MLP neurons of a small language model. Each row is named by its layer, matrix (gate and up: input weights) and neuron, and shows model dimensions 64-255. Each number is 128 + 24 x the weight over its row's rms, rounded and kept within 0 to 255. Numbers have three digits each. A neuron's up and down rows have the sign that makes its largest values positive.
After each neuron's rows, "fires in" lists the words (lower case) most often at its 100 highest values on Wikipedia text that the model never trained on.

L9.gate2:101142142133158144164123130123123142098166117100104082125139148160093106120085121123166091095106105115139127131141124117127151179130125086129148099168120129112118092147110157079108121099110139143123123144103135107145105107120090078150122114137114121110118151128109112137129114092118100114112105124136130135118138143099119096171127180138143126126141098118120157155135128112162110144123151093140152173144132138154091118137123108108130166133159111078108126118097088099177091105115118151137157160117136116118149104107148140087069126107104157102090103123138138173075098176097115129
L9.up2:155104111140123133152139112156098124117148139101111093096135133134123170111120121118132085144134143124088133128127147143136125134164107141114120118142099084136114158161099137130121112084097086079151113119147134103101100140131103107124118149075131148167112127144164079087121126118142118128160102113124137089131192145133137095137102173112120139163170160114149075109112108120157129142118148109104154088124116129135138158126115100155123137137166135127134109187141126100092145114101086112143122110143125070134152146103075144158117118141131122124120100141167144084138165096159126141
fires in: "that", "this", "the", "same", "following", "team"

L9.gate410:075139097147117145095134093111148170109161109151110130200128128079121113116160149162163109130114106129127114107122114126132122140082107148149142130137146176099117101135102140137142127125104145106121142185098119103167127083134159110127101112144101135072129147097084127149127161130114123134158125122118114153110119148135112134141152139146108119118156116114130177118127102100144107139107123135132114157184147132152090109104173179164100091110178119122138107168161130068150121115151175092162106124113130094149132124118121124171166137096116102123107130137190103154152139111130169127
L9.up410:152074129153112086137148120135134135111155129152126117096079127090102100137112127139151133108090170135151116156109135159158144168148128094100140138136123104128105095173076068093138105121123133102118142096132149134163106122142087108110149125137116112108089124112081122126114066171134132131167123126116086133132135122129133175091168166104100088108152163104125104134161092115128134104128143101144137105166137105138161146156138149150142143112147091130139090134097114117128116130146169142112150151129128113111148136128093074129149148108151146103122148136148117150108109084132117191
fires in: "that", "this", "what", "which"

L2.gate8:139134121128127084128135118123093138104191119120114145130132109117159118115092123058106120137125152116147121114161157130101117110113114149140107103104116122117091122199172095124126116159139117126100110122078151064141081107141114127097151109135126121138115110160119125161128132131075128112135112144143129145141122114121119126106074145112106119170147158087091116132155134135081156103128165086127180212124127154108122124124144147103113148083156121112139135112175130161134098153137141156113075149103129171122110129116114083102118140154112112138140096153135158131128104112175124111
L2.up8:096127089151155084110119141135103155142099104099131158163146117153136081120095149114089153155135101154126125151123141132149106151077119146176132144112121124185168132165147106156120118156136156097108139094120167111193068143121136096137171130111093103121100133168113108113148091191099150094114111117115167170134082127112121135155091112102144128127157151145151106142126157143154138128101133131120155144185137141126121144142120136140155130134127138128137131112139200117072146125104159109162111145160109121142107123149106095101152114127139154179130141130102144149128114180155175139
fires in: "both", "some", "children", "certainly", "few"

L5.gate468:118116133148111117113101131111153131101169167110089161176130135145094174140090095127121120100102115119127158168129157130154143127116158090095148115127135115127153146156163122132104094075119112175154165160151108111150129127140130143149084129134081127086135151139089109119104133143115101132144121153140113140170180160160100118141132141100141122109137158117145136137151108112061134092127138070154127191153160098115107164151137128121177107157161138175106117129114113140159081084088132132146118159134082132121144134092132146136123168118134139086137127115142093112123142172133149136
L5.up468:095118179088105121132138132120129165123117141136122151120124099139131111112118152132141145114134133125100136110160127129131093139146122114115125095103141103108173123112142134129146124110148127127180110173082131114148159090078208154054147157106091130125146146119091150181165166091134111131159136155150139179117140118136127134116125162122134156166179101092154122092118143088099155154142155110144134161164105118121137134118129156116152102131131147110094101169149143134130155176125105104101093136101147122155112170126128141129122118135108144124134119114134127135077158120105091110
fires in: "and", "including", "20", "beijing"

L11.gate610:132133122133089111119081145142105133137130129100099152145140096107133130117114116120143098150109151150122080148114098106101176094087169108092157134157127163131070126135166154145144144093142121110119090119106153132143108103114125142150096142165157114107159130114121139103149157159163128144099134135139136164163143103135125181105090154145090111167093169161125130107106162145077163146111149158088150113131082132116121161124145157151179145103157152126127059141126111149104138082132145155155154127082089122152159151148153119180108111132119110139163129127096093151119124110146094133
L11.up610:092116142139145136131165157130117181142181124133102124136099154105117162126108138141148132130115162141109118157129128114111125109125096123119135108114129117140106129104143135150132150155105100149091144151147155144115153127160106155182122169141054128135137136107128114150122132096133121116201118173102137151063190171164132139066175161160128109106138142130135130091120137165123119115124079124119134136136093141138162097144122098106108157130106105157126110150132105131130141155158165132157120139155150167155117128133099135095104117138103139114143101104139106138123171115147149156
fires in: "an", "remain", "remained"

L5.gate55:124135125140121154106113081197153141134104094145098200161121114133113079156112122096106093092125134128139139119134106122144118171148125151095148093109163139160097139137124159106131143133145126140153125148108131167103119096154161160128124154104130155176148115137096143097178169086129125136096137160151119155118134124153096138173125124157133150130144185092122126117128110107127134125129087119108169165166144068158110171094125133125164114156148113145131151099138127113180089120132113151154130096094089145114101156120113135107129135175157114125148145137148098125166105127129138145
L5.up55:133150139116107108118149086146099146144140149141054144103120131076132131162071101100155125185152121160096104131108087133109150089114135107135147153153109139132139145107147165128093144117153114155135123077113129121138115139132106125080150114150107109166147142138118156130114187111123168141145162156136144109135114117192110168127053092121108124143139172161106125108138160090118107137119136082134090124096106107118147161153129133127131130129113097142145142136149112151127128088135111169138123140158132142163124121166170159106128115162169167135118143117101165081155159141103120134
fires in: "and"

L10.gate55:168149145118105145174108121211099124117158121166114133097164131109129126150112102143125121108120118169122175134129133133099087131096145157093143161136112124109103124140083172120091110163096131101087108170135141158130098103103158141126151116122099151131120120161104141165124117130128132090161140145121127128106155139119121139094132134128147123120110084166125114119101126108137133135120166148118141120092102124108136139130130138109147138158138139096154132095113136165098122104136090075080121161119125104135135132110113148157124123126125147156120104111131119123118149161070109147
L10.up55:174118119083148123127095116082131143163188121141156128116111180140100105094108146120146148105124125135127103102113141124141153141133117131164112156137083118167119099101126133096116142156167161130149137126156089129114128116148151127132109111155118121134175162133120116124140168176124098137109164121145168078093107162155146144116142118105124171152146143151116136170140114141131183112129111148087155161159123121176120097130088133117146120095110136098151119138159078137097136121117125103136176145126121123079116120155150138138150137140135135198138122150182161155099139142139131153
fires in: "more", "most", "rather", "less", "greater", "better"

L10.gate515:143150122103122133136103114129113112120144088161116170139142144145150125132168112146139154137141089124147091076155116150109115131078136102143145115121150126158105133157153092129121142115149176115163132132097176148073126130094104118161134126096133119171118150161149153152110133145117159107095120111104167144111194136151139137123094147116153142120123130150122109145105084107139147126134147099106092167104129084139132146113125137138141180140121079109140085083123108139087089104145160105133110117172166155137128100154120116117153153126126097119090143147131147107109141128137105144
L10.up515:065116140103090185090084097144123120090092089104143138117130140104105114138121132156119125165178146124090141109150121108130118112160089105094122179089142091123141089102147145137139132153141125140166107113145123120132109135120121121112122147082145136178156113145103162161127132119109162122103159158137177096118089109134115137136082137138106155158171078137105114114108092139131120111117082125122128124145123157129155157096105166124152112124144107141182125131143139121119101097127138110145155107110127120143120134131127172135159181123150122150158131142141125123123093089138084172
fires in: "and", "until"

L9.gate550:123089167101084140107058104099138151148144158120135116175160118135170135099098110113107151140101075168136142121109125082145142118093143136114181120138196133093164099118147119119099149113134110140110129114107089153166160140131110142116098149121141123109109118096078134122137146132175146119141106125142124143110104119130139106110146120106135135152112111169102108122117145174095163132113128135156121169094169129145121120145142112119153150133136124114139156074086136141103104172133146107202159119114086126136080119107093121135118155166123132147118098105140066066120128118136149140
L9.up550:124140167158099111142119141153127113169095156097122127121149125153109132121130095135124126131108103112125137120141140122092110127126126125112158099111135134121101164144096124116150135144134178141142104103163105129105142138136133156151154131142094132135113107126115154075113095144113078115108150127130162137155084113133135152125152107117097130121125089131110171155154137144144122084160123115124143153168138106086128113125155129134175157115113110176094136170108099098141147069132137112140104135134114127075115148127124153168067158117174117134125116172123106107162128087136124130
fires in: "with", "in", "has"

L5.gate287:164128108143141134097147138157130138156154152087092135141125109127128136132121116138160140081097092155101155134153119074096154123119129123105178094145130087119146121142148156154124151197154126133139145113157138087136106130109101146179139154134108152104113118098121161134127086132145129134139109106172098165073142091123114096091122108091150149168122119141111121153092134169111167101121124132109130126129155145138100131110157106089117133131138159092135132136138096075126152134164155134101096152145098132178104158135152111147128081163087109121116156114140150096128137161134146184
L5.up287:139109143098122153135102132154133144133107143121128105147113135077102154132130120120144124174173146164053104145142127129186131110140115111137150115120118131114132149141088110121120149146128142148089142142115127147100146127124143150037110129153152101168147111145119143117134130114122113129143132116177151093117109097179137154123131145173074142111136119118115138092128136079100118155129137125142119210103118167101151084113131138126140080132136138148158112156091136157140149163152114161167107151122048115178151139117119114135120143078114081114143131117152138108125112115120063148
fires in: "has", "have", "had", "having"

L11.gate15:130108091165063111112069118129107131156129112148119126164090137102124114106126111098105121130106089176177099158114150180130108108109088107118111132113156135125122164159140130138093121120120141128144171117096158098158126127117130114088145159116149116164131131116136132123154138158128152153090117126078118119148139117120135117103134129104117112131150164161127123162143188167104101115110082084138085166087090076113149127124128168129146121140135076147152169122136129124119087109139150120203076138151135127122131120082151134165123145142155108131140125102088147138139156161143072166
L11.up15:137179113098090085142117106087108137117159062098129135170125138120135145107099094084130116114157115139118087146117102122097116137122114097094117168113113150122111117139142119132160133125080151145139157159127148152166109123160149108075106127101158143094138147119113119177150147110123151050103129123132143122143135127109131138170070125098145136167121131137100136140126126087089120153136137131177158162112150152113159144099103152167136146122160122127124119113117118146098089143156134133112094120111139131131124135111174132162121124121134122103170124151135105115102132135105094153
fires in: "and", "or", "but", "a"

L5.gate250:126089108120128132137087101137108117153140116099123097151124121126121152136109157120145098172106155159107127093129137164129101155129166112142112141148100171102102110125099127134130137094099148112163107112094172092113134124103114134134151145132098096148149105110144159105173154154130146106187126134130127077153146119163134171157166087168119139119126118120084145135103134144116141168092115111129163142138107074169201140118126130094123156068150127133107174118102157126147105066130161128125116180137114108170135156108137136177139124124118143133106145122117130150149125134084131145
L5.up250:105150140120154118137150134128135111132150107141106145133113054138113128153107121151150145112119133122142149126124118150151143121125106141125152158113111131103149107097135151099127108104105155108125112153172187146112148125143108122182136140150141141140120173155093117147095139123138143160089132096109136166066129069108160167134078103136122143148091153142101112134166120133082097108151136067129140147154150155105118087137108142136137112094100092118138120132135097160118127184112153100124101138145131178112097112133117110095133159141074140156118099142086122132125101140123133186
fires in: "one", "season", "career", "government", "championship", "administration"

L4.gate440:148123106163081142139055121117144133121193114132086135110141129096182147152103128101121129123103124151171125139109131125115103106088132129144137162143132134139087090167133120093131162135111144131148142136091140122130128117142155115087136138122146137141161077133117111160114087136135164115163135107120156134090139099107148177128125113099098122127163149166117149129119128137157157142114143115124175124092132130112128178099156143098167074144156158166106112096129089108121107133134136109117120137110116080135169124091156092146158123093177135110136082145112133111142121128150077169
L4.up440:124125109140103165119051096104156153119097128088137156109140129123158146157107147132152140135117149144152139170150135123133127104100133133117150146111099132126138144094162106136127121112128104164100104154096149166135157099131148124079159174150176141125122100148104109130084097149086123155136202065145140125083135139085162173106124108123106118109130179120111115127105132124150177131131095124092147107127116129153112156098131116111135113111121131131090120103134148114137124077171130103121161110153122116127121104131105112093149121126140116117150097146078117137085118135136088145
fires in: "then", "more", "rather", "originally", "directly", "thus"

L11.gate116:080119107111163115135120143098162138097132098124140137115147132137114152149089124100122107137077119134105115134163104112155166115127133104174122127137112128093098091100103168093074166072127160130159121174161146118116129124092105112189120110125124142120131099129118099140152082096112123112140119122146112125157136115105153141129128112119143147131146132127138153150123147107126140146144116102135134169125188112137127158136141118107138156147110102134170175097142094092134158127105125111163108119089172110124144121137112114111106100128055124131078154091133139120103131122140120126
L11.up116:112125096109110131150129107142145150130145151087129142122156182105137124105093152068142140131121078140109113143151127155147139117147122162141126111136119102154115164128170111113113139078111110118164110107128166101155105115131141121097089114096154146102157135140127134164134110224120132146159146102095139128156116132101124124150126165145182126128114134129055159099104133146142098132125149111167121134094138103152105133138171136185139159139085095150135131145141116120058157133117132131091130084157108158141143168140123110127111102127138127130117126173101106144119084140166112142
fires in: "team", "the", "league", "of", "club"

L4.gate491:129144103149124166143140140110112143130154140155138113103163142116102122136097128105172088178086115123105153143121128126105099120139136080174112146139136116082111142168097165137104098073139094138093108161157149101147093132104146099144143135127142100159146146130160118113122103116163118115128119101124093090126157186153129108134078100111128097142137155115105129126151159149076153139140152137141137147102171112132100115128166183098151154129151171120123151169105142102131092105105099107114133096127108152115114157088099111119144119114107079078125106111136127079106127132065136105
L4.up491:108130101124128161135133083131155102148121162109140147128140090138131102144108164104137135147118133129109171141144103148124124143151108113099108111111075143080131119107111114157113116097166157137085126126115175141171089163120182122117150147127157137136135114079156096116152086135104126144104131110097097135177119131156103148115104134154105092134155158106107127139143161143120103136163138143092124134098163148160116103097154175141153140112094166102125094126099146125134132115075098139131108085169100135146127156128075085102130095112114101109184098186112123088138118119112148089
fires in: "would", "could", "mccarty", "should"

L2.gate121:143134118131138092121095149131158113102112110114169128163128149108130156134125088147118197108128124133150160127177148093155123116141166137124125125111107123106156146110100130129129134125103143128116112128171165138176116134098102151175169138128096123123108145130104146148145132110116098132163103095135100095147061110110124120132095129129128140130136090128136111132135116121139126094153146140129127144128155130124097139112075154118112152104115103101148151118115120116165104148141130167099099122139096162099122107163115144145070144111148113133177136143093129183111143168146095142
L2.up121:137153094084144162150070134139128134146126103100129094126146128143085136161134088141132102110127124083105119111146107095103153123135124145116145152117097113097148131108084117152123133131114176094097124128115155130113171144120090095101117112133176122084092145093116156159121153116145096117167118145152119102092133133143179161133150120115104136096132168103171140101153126137115141103130110133104125121141139124146135139136116131155112085107118181149163116146126175127085119134084195129161126123118118139130183087136115143131137166125108101122128142112090103095095177161110123126
fires in: "of"

L2.gate160:113110111114161108119143143125097080110115112118097104134122144129125152130148101169126166104117129117145087084141118124126187132103163120142157160130151154181114136139084130091111143073125156123143148116114154124145120111119108124121115112116105120126131109089128119109124136130122147127098096104117083122139136119162137145124111101143117094094122111100126140099041135146150134120084131123122097113063128085182118124086074117136129130126141117120149182123168141102124165075182114167158125109091128133122138182168111142101117137148101117136134095124154116116162147113118170143
L2.up160:166150148127125156153138165119156111116137122138137139112157087129159106145121081111083128153081129133117139095139111132114128154146112132149138085182131092072122111142134180124173105120151087069191146178109131114158135127108082103127122125150144112113144143116091109129138103123133103103124141154103091130129165111115135138122119159114114102200121108131139140131124159164089090108136165138142114125121129095159123119152108108108135130101116130128096125083112109103122100124146109123133137130111137129121130125112099098133106125084100098089107112121094126139160175124106197125
fires in: "season", "tournament", "cup", "0", "championship"

L4.gate197:119134151175117089154121122140066134120134161122116103143171155091143126109125107115139052081127159101132102127154157123130132133131159116121081138150138132087148096074131126163132153126110119141133115094125116150147141108148136112157096136132124119125182147130092135128097149117137148133124110119130147132108125132121110187125124122118102106124118120150082147128130126116157125113115142143138138149124158124147113156134160160081140078101136132148165132167132147132124101159170116108172124123106169162129126169064146100139145150112142122072082137111132160136122101105143161098
L4.up197:105152130141140112110130112135121129162085137115147081123138133116059127120157155117133123110113136099130097118140159148139118137138179132137132126144133109125171165130116083125119156121114110137156118098100112142136071160100141091121091141116104120131105077120103129159139110158151098125133136155135143107125148125114120171132117110082123100127111141149100093114129127163178175130134165107117105106123188137176129117108096168065114123117108107149107105137128214123071124150158103144095154135105127149114108137132099120108130110150122157116145113115148124139126137140166154118
fires in: "both", "between", "obligor"

L8.gate98:089119101132151179153052154182140110065151107124112130150125160132126148150130150104159106133148116113098125155121139176082116113180118128111142106148126056146111134126151160153194157119124146089156131149121123112102145150154119152132121148142107156108123130068115115121151129132129116147145128118129106095128130088133140122112135063157128088135119136166114166110141140094085153123140106138140096151124157113099134162094130129089158062148140130100176142112102124104129099086109154151138159125149104115108131151130156115094121143124140061133142104111135124086096112116119110150
L8.up98:143150162137070104161125157059084147096115155130122129060104130154109145129113110179140123174147121117130121091142090092124145086170126107138082125107091124117109142101134118140122133132135129150132093132134110126109133115109139108130130116138133143139139146172124125115082127113128100136114169138163129149139141090118101113137111112126104185171115189068143123114131160086115130184142149111136140074176125129095120124100105090107119114133127102127102143154153122122129162143158117151131120157093147109108114105154123144152076138165102107143123121128142178080119148137150124092
fires in: "and", "or"

L10.gate508:142105113071145108078102132158145123134149107150113101144140143093126129112115157170136107122090101137123162169123083140155143135120133088129145175101090090122138125157160134123138152111137162096140124134139170146099169141138127133159131151085132111175116103134102138178134152185139118091149145125075126147136140179119155124099159121135121143168165149098127114161152105147145104185127129107154119125119145109123130149100101128124136155156134140082117144071122133108136134151138120125099119128128133110119147115115086130148121087142089148126111086102079077123108129089116113138
L10.up508:139102160148142141137102113084124102127140137119107193157154108119108150085103148126163125147092122114141126068122144136148148094140123137142118120140149167120125112105085097115124151140111132130110114123103128103162107158115156148124131112152155109114123128151122159158140112162132181130150162160137126072148189111178116144112091146145109145112165149131157127137111094118101127124127141133134143145093120133132096113118113144164133094110143101125161147177088107090075115133113140108145134120118065168123141130092121141139132168120121130121108127120141125109142130099107141167
fires in: "the", "until", "after", "before", "of", "his"

L2.gate96:140121143106132092115110135145105177148148163118138125141118131100136176098128140147171117124144129134141132150122105120101157072122157104152153164139073122116074150102155149185143104144127159109150145101148131107095149158143137152094108149107074154086123106139109135089090144111120148125156109175123093120120111114148171152119097142157098122152122192119090169140158126105178128140137141107101110112111167101129138125124106115132144155096130119081099113122127127144089122143127123139114128136127128135117154183141105077149157105135187112110145142105161115132116134102132189140
L2.up96:135084138089164101117095111124117088116102146134105137114122127122119158128116171146132157136142096113143149148154116125140158136140145135145123136104080099139069138093139084105135137137115125153142165116178188128143143153122110139157102150092115143097134104109138110092144152118113119126115108163108125130098114090136177137086107155139111100117177132132125153139113122138164121145145103088117116125133153075155142150108113130097095134155087124117103133153142123134151156139165107154107122100140116141117203171127079096132183108151168078100159133154153127111115111133130142098
fires in: "other", "german", "others", "french", "japanese"

L4.gate546:108101176109110128114136159156109136105109103158125146125134104137104141140088127144099104119121117145135107125104150126083098145102128070106132124137160136121102108157131165143130129151089139139105134138110103117063110144098076127127131122139143072157170101119116094152167110127107156147141099158137137111147142134141125132111128166129132111143141133122140147091143120128104127151101142099153143182102115157184168111117134088100134111106132117127159111120090098115119087160117125127186115146118161124145139107092140152177153123150115112171131166093142112108154098108117088128
L4.up546:111154111143099073129087141121109169137162141127122136094151140086157186147110103140127093138133120134148085129142159133095120124138169122108156165136119165116128131154120108151130105124107123112130112127122161123153150140148123119166127153159094137108130129154142098128090107106124115124119116077074119131105127107124151123125149142117136090138110109124103135133126141115113136092145137159120124165145127115139157163102081122086127103119100151109123158109104121140114160132183203147128145178116130126146146083119133122154110137148151128122132090077118143170170101150162140113
fires in: "an"

L2.gate743:136092146123151113082063106138099134187099129119148122114138164107114128120076115118115153142164131125148143141116109107125148095117129142115123153095118139154126152139118106134125138132152138153121118091143113113165118110139144172124130135111122139152145110139116148130104128153110117128106120183141130110147100128127122139095129135110136151109114170155157122141124121112091130067127117147126150129124157143129113132113134119149140132133141128102166130084113135108138128124143085135109101115167074124147170112170119144175163124097121099168189067138092113129122100143081114080
L2.up743:111145103090154088146137129129208115140120152108154079135130121157139134181186116179130132112155115129123095150110161142134156136133140151140179136088082131128144122111113113131139107123121112122145130127108143179152106145068080125156126115153119149114142085137109148145154171106121071101106124085146126091144144155102138119156112106167119072106101090124136156108119127133139106112142176094116125123081107122146146134110118139133149114058091101125146176126096151153095111162073103110148149149119154131111115112142144144129124104110084125161140106147152130136123091123160150152
fires in: "of"

L2.gate584:156128096154127107095105044145133113113117131176161170102122109125105119116149102111116171137131168077126132150138132136165156142152102109132128132091101117150144157128098128153147110137108133136129117138155132162158159077106150143109105104111094130155154091173124155150118135153133117138097134133107107143131129141153084146150096131134119128150144124119115085108105105124139140134135106114124123154112130091118135148172089114133096150134139103142109128142159121147155152167125120117114100108113113130159140104197130132154168127147127120152140085118141092133162107139150132100
L2.up584:149160128160104081131175111160121094119114139153130116080149123113136117117084152111114131160104191122104107100120087085122116174128133113138107106119149165156136139139121158145106100092172124169110139143101106158113127137117100111121199100117112085184156133137161113120080118098131131086119144111141169140128098122090145147121138067155153185115171141093081114123128123115125102163119147107159116099125131122140144135107114145141145127129116103163117157126129156132141117126111073109123171119135113146184136101148133189146135166136095133153111139117157139131135154125081163107
fires in: "and"

L4.gate107:138160082156097129148099132149114115115117090152172136132091185117064144141137120092118129102154131119119059148186156122089158138156108124144129064130086125120120120105126162158142120164089154150148103124114140119106132122113140121140080168116127155095140132115151167105099108122103143135127157136147134119150142130127115110136151147106118128126119120111151145149095149156083164115152144172165148140138170151136133125134059122114145148145108106144127124091144120153143103110127162149149122090128141123075176123137144155140123133111135127133144108136129137143089122094126110150
L4.up107:136144140123104108118151124116125112118121102172153157108143132115113103110118063138141112155125125168120113089142093088113131140139098119156120103146145134110080132104106183142082112101096109155158140108104084181130128149097118095144132115127126161148114106142133146122119127156147136102085169148104138144128155135209132150174068124153110168177147166106148185143147113120150120147129132106147107108143147152180129144144127136106142088155117118168128146154165130163124106124140115125099108133130185103122150119117152135114159138146116093174130134115148121148142161119066148098
fires in: "and"

L5.gate527:118099140167080095108101104113101161082116113108181157132125114099108130126117092144093097182106131135137162149099136110113111122153141085137129099142123104110107133105094107193151106142106160123154111142106110131122122071129141124112123153104163145144131187156102126123101122104093112154085162108130103071119104155129142141124127153089094121145155126119113139124148121086105135111164111106110142174123144152178136123155135114104141150121146162120106162145129099136139148137125143098111144127115129115078148134104110136129152135111145124119112102076153136109082115156149126152
L5.up527:156125154126121130137157126119152121117131156111143126081121117102127126116109131126098135057133088144099112125129113091168169095134125103103094103109138147169114108114110124121125126181132082176171141104144108148121129101112127132148172120122150118133105123097176141136089148114087113105125134124109118127101131085113113068137108121108136149124155136133133145123123165116145165092141163184145076128162140140117148129127090114139108115123194108110134094161149119137105126139129103130110092129088144105127152127133058165126103097152154157099122151118119190091150124120147105109
fires in: "and", "who"

L11.gate724:144131157142093167119133097116139121113119142105105160137105136128195087132130100070124133178153156155080151134121123108132143103161100110104109105113139159108111126131137139136135083120122095129125097105107090096112088091114140123099104098157127088088119119122115134150122110165149096097115078115087108178114146132144092110146149166119139101128112129139105129114143187105132128117099154120104153128099134134086141116137149117134139136168143133146155140160132101106132116098108120139141103122140091110205117123122081107107117142136127122151098148148116131108108120088130119140
L11.up724:119153137138144107126112072112125138130134129138162133166184064110130083139116130114179152114135123143187131118149113122138074126123106140134108131113141131137101069114127124161096107071111137119117129117130182116148104158124143133135120117137137123098163169159113118097113094149146148175126147104119141190167133102111096098136141141161112138142140119132137152145103114105106146120135119127108129112100085139126094131060159151126118150130114112115166147106105112121111116120144099127104140084113112125167102112103123138170144128148174099180146148173125112110098122098126101157
fires in: "would", "will", "may", "could", "can", "not"

L2.gate19:124079087110100108118100136127124106141162102172122133114126132171127184135122112124113116126135120120101109148126135127107103180129108150097099108148146102122074126121142148118142105139148127113148123103132140104160148087158145146124105080177096112140164080137122087131111092120139096126120120166152071109158119180151133156098151104138141092154137101164094116129139140153112158142130117143140110134094147115072141092119113106145147107111118105113157134101070149100072110086150094137158123102145135154128127109144155121116138078101119136150120120107167131120118139172118106133
L2.up19:102115121081148071125131101117156123121109136130137156141094127166150073146132079128106128175123143114146098148139166113155161164124120142119117091132133107134103106117109118092089067165176128140137119128136131141175152115152117145110107113149121133148133091130132112126151130180120145093162122217124096126156111166130100112099122144098128122104118108136124102152132132131164163107136126122120122117133104073110110122121120104151131092101090139110161136123063125134088128094147118136123147116115107132158118092129137151103159076104110114141147100115129145124137133133125134089
fires in: "of", "1872"

L8.gate289:110114177162092089102111128150119094121133102176159157105094119127103097125102106156156118164088148127187131161154123152140130149139117092106143129138135120107127137121153129166127101133116162143141093117157149091173178141134156132094110125089132120136123137127122125136092152129138149113122124131112135120105097138111160139150142070160102095120144139119106152110157124116142129106140142147139110158164152168121085121116076094117119160142122112142091120114096114133115150152140104128146157129138077146124121154139145122103126156123108080118102096093106116155116146112150147184
L8.up289:160103099126114124142142102113127131042083136110121148105141125171175130119161158124139172148163138155138104148143149158101140104148092117158089093109159124138095108094160138119114149141113133120128089079095129106135133139136139124158151097132101129121168102156138110165151142131142102157078176141147134142171137125099113106138138125183123190108146089151103140120121147092143134135129146138122107117092155104158116166164114164099150087161182118156114153138137151113106080146111140100127091114108128117149105073090136171126109141129131140117110120111142131175123123181085096134
fires in: "and"

L4.gate600:192102120161109135102119151076133115121105124120136140104156121140133167110148157127092118143134178123143107113155106150091134097136143100160100156135107101119147163127123144154095135132113110115119121122109149116109125121151151095120131131110116161092111171132111105134191130144146149176091094086084102122134103135166104144118116140091118126143105172182089127107148080147107145135111109087153097122115134143128124144146164115099112168128119202129122180158142137112133115147107107131053128108128144119149140159126129130133103084148125106070134124115159130142097135105107165136
L4.up600:162170153116129106095120116120136157122105113091131115127104146136148119121138140134151141124135153134120123123099119135175163137146108124091102177133156127134103108120120120133133105158114168118189157117121152157119122118178141112155109107144107103114129122147142102118133113077143098120099129118086115139140124132150118146082102127130087115088143149176109170113139151093153134143120147120139118134123084118096133110148136106111100081150137182101136092121145070152159151174131078113161131176110091127152095130140131108071143123094123109119147104139173140187138145164136150146
fires in: "american", "japanese", "german", "swiss"

L4.gate550:146113106102124099107132108159116139123132160112121167131131161133098117118140077125089076136111121136114146140112118128151110133112141126115108143118200129096133161125117141136128169129105164108177132095160106147137089109165095141156154113151124124106125081126113121109141138153115118118096139112116161147148156143134135161156098112140098139098116160176061147098112170100157136149094118128149155152137070093140189163134162135115146126146140187124139148131083138101120176096119144099142102111157118133141121125098140142115127150154122101132115133056131138142141084137115109164
L4.up550:140125106133168142122123138140157156127123110141094163108079140168107128127159126131118121114104144134134153156140134133146101131125098172109151120128125124099145109128140105130129121143149154117153093165168132144166143093155116123149119170158117113119179094144127091120151111142146132099123195118107127190145171123150153151168138106119068119157105150164121103100107151087116174142130130099163133099152138088208142139161165152133111170127142149147129082105117143126113161126134151121169125106173133146156132136141145147101161124120114124145134121099120153169136124169116153140
fires in: "the", "played", "different", "remained", "composed"

L4.gate282:155126168136123109104141138112104160156177126107108142124119112163140117132070138163145130188101095175127144116146147117152127100098082099095158134134148132130112119142142158155135135148105133098134123123091105142140133102058133123085137173125110136155180110158097140139092130130116150135144123105150093135132175132136109102074139091144156107130137131111104124136175141109104169137112137125093137114121119083140110120094163121121123061170100156115096113107104153173107112149093131172133126158106165136108113080119132145119135106182125146124118183089119122098144148154122171123
L4.up282:149082100170146190195090175120127146073101156149118148148154104123144138118093169136134102145088111117138099168162106100134139141139153127188168127143116097114139118094127094131141097125158129127148112080141125104091121124148130146148135127158194130115135115097165117106141134118113122159160124164132154109140125098141176113144137118156122150076118105140083142139134129127133141138142106153175143199144135131090131154135143081100160131089136159147117109112134110156148105127164125148106123145127157093146106109125148092132125157118190135118120128143134098151134110088167144125
fires in: "has"